python train.py --n_layer=13 --d_model=160 --n_head=2 --n_kv_head=2 --head_dim=64 --d_mlp=640 --vocab_size=8192 --activation="gelu" --norm="layernorm" --norm_place="pre" --norm_eps=1e-05 --positions="rope" --rope_base=10000.0 --rope_fraction=0.25 --qk_norm=true --attn_scale=0.136 --bias="qkv" --tie_embeddings=true --parallel_block=true --init="uniform" --init_std_qkv=0.0485 --init_std_o=0.0106 --init_std_up=0.0485 --init_std_down=0.00475 --optimizer="adamw" --lr=0.0024 --beta1=0.9 --beta2=0.95 --weight_decay=0.11 --lr_head=0.00891 --grad_clip=1.0 --warmup_steps=304 --schedule="wsd" --decay_fraction=1.0 --decay_shape="linear" --final_lr_fraction=0.0 --batch_tokens=16384 --seq_len=256 --doc_mask=true --train_tokens=141100000 --steps=8613 --dataset="wikipedia_en"
MLP neurons of a small language model. Each row is named by its layer, matrix (up: input weights) and neuron, and shows model dimensions 32-159. Each number is 500 + 50 x the weight over its row's rms, rounded and kept within 0 to 999. Numbers have three digits each.
After each neuron's rows, "fires after" lists the tokens most often just before its 100 highest values on Wikipedia text that the model never trained on.

L6.up402:487482554461517528439586637527390471478503473638494508391515529540507504616421463455445531420558444521596446589381476505536587509433560497457468444544521510493506544525488567422473588455452595521497559425480451509461484454446480499469557526501481487533542486465598478472518502514442552515528502487514510492538543564441510557542502542424463461493609554444531413538453496513472535434520
fires after: " 3", " 4", " 2", " 1", " 5"

L7.up277:434421459491497524503524474478463473509453509537542529463501436540480557464545499566574558540494494490421510487548496567522610549428527468507510504500659507500576472610531455510464467554520381445548486364521556489468438444527545583589540397502483476546500464520444453560476523523510556449494447449500538486399559583544536368527500560529493480521470519523605536525509516549506433470452
fires after: ".", " |", " (", "|"

L5.up460:488516527487553604502473472482466434583465515588524530543509473566510459577558430418486530471548462537545482491388500502529551582492547455496571564482456473510414514511491563519474528454492499527512606533450472522496510532509537543446523601467543473524423494484506457467467485422458582556470549534474450421390490554319491529597500471534523572476558515501508465525470455557453447386512
fires after: " 1", " 3", " 0", " 2", " 4", " F"

L10.up508:460494472650463439546451443456482528525522479551472457501581527449493556508539497577632499497519514437483449597506473462446546517526516484517560539533549449581567482599529489432499456555593495516539505470477523480483446446494453487542453566412531495506507468394437521505489607457444515421465398583496568512594546571497472479464461478486429455467480374480436434616472429470462578450456
fires after: "|", "-"

L6.up197:499426431602430529488505475526545579490493426591474429468482488507543488640435531483501505550465542486506484484525507524428426534562499486481552515515541480485588526532521578536388456494522453457449439477474592450487537425536443456476575433482465563628489436447568471495467508502551478450437481530488563514512565507552332495442442508479524599585573476538465520529568542491529407432489
fires after: " |", "]", " .", ")"

L5.up88:540509569535458541470469513540554561551472488614525484476564525475493487523422610505527486464494452501502513527471463371452525496485437471479482488500443484528509523533509549537484608535438451519451461486577473524462534502520401592458427565488571459460458479493510545492501575431567552541511539516525445479506491533567441497521425674524456462409589467569441475493526376488544413495388
fires after: " |"

L5.up128:479554533519499481514509505398469533517463489460511537513489492546578531462444500528524532494421545466522491457454498474423534525476581527530456568473485321567603446480479547492527562552445454518425518565468490450602580493389537559512509436536579480437427464477448479629401466476464544497512641564562541453447493508540534518471525510432495468539493428441637491503567397382559556473444
fires after: "|", " /", "{", " R", " f", "-"

L9.up482:516470488487468548403439528559447462506557530515551428503494602565532500622499485477510497463481516418633461553453482445524512530424544500492436472580454521500481416577456507547517549562487533533509493540517470499503554470494560494518487403544652409510487548481564473498539512481532696509506467514553434434522534518493485520467458477482527410474535483449496521523517591486469484541521
fires after: "|", " |"

L9.up182:521518511585540499531557413457531439527461516524449485384466483416436544472559582550501511581548474572532518496441515578437494526595351567504369408522454448519424544533507547430567470486563505445502515431507425494426570535440539512515499536556503477553511447507459498564435494460484460493507489528589504509522516530488495545513570464504466533409486516471586502456606497490468476535517
fires after: "|", "\n"

L5.up380:481596455495457470461496463507499514549451497473530539497501370458408442494554366560441502502543494590540439380540448507472530540460536546480499429451465526523484534457543466440466473468516490589550708491420461481501522476527480412504453518518593487496467513539509460432479469421522391479555465481590499528512450506480502552446461538529530571564483599502526529562587542521478531448528
fires after: " 2", " 3", " 1", " 0", "6"

L10.up429:551413597547481530524392490487494364471602605472486567433536555447492507476414506477511559505484499481523470552476518507449490551466555526500404486502480521485444474510467529500490458514507574372511511504581510529469508469513570522440554475568442438446544461461519514485589525417486463540568541509489582512542465594472546494433489451510392477516443465580439474491399540546501526523505
fires after: "In", " November", " August", " July", " March", ","

L7.up262:460424475454423467576392494486459427530523488505483515443558556481441441532574457573529467530463524524441513496504532540507552518436517496525555495504595549513608433642492491423511515484471487492446474492583452427486506529453494432551508458524621558491618493443486521516470549523473569439488454553476572472376524565492504504476477479506413489530530432536522489509520496520479520452523
fires after: "-", "|"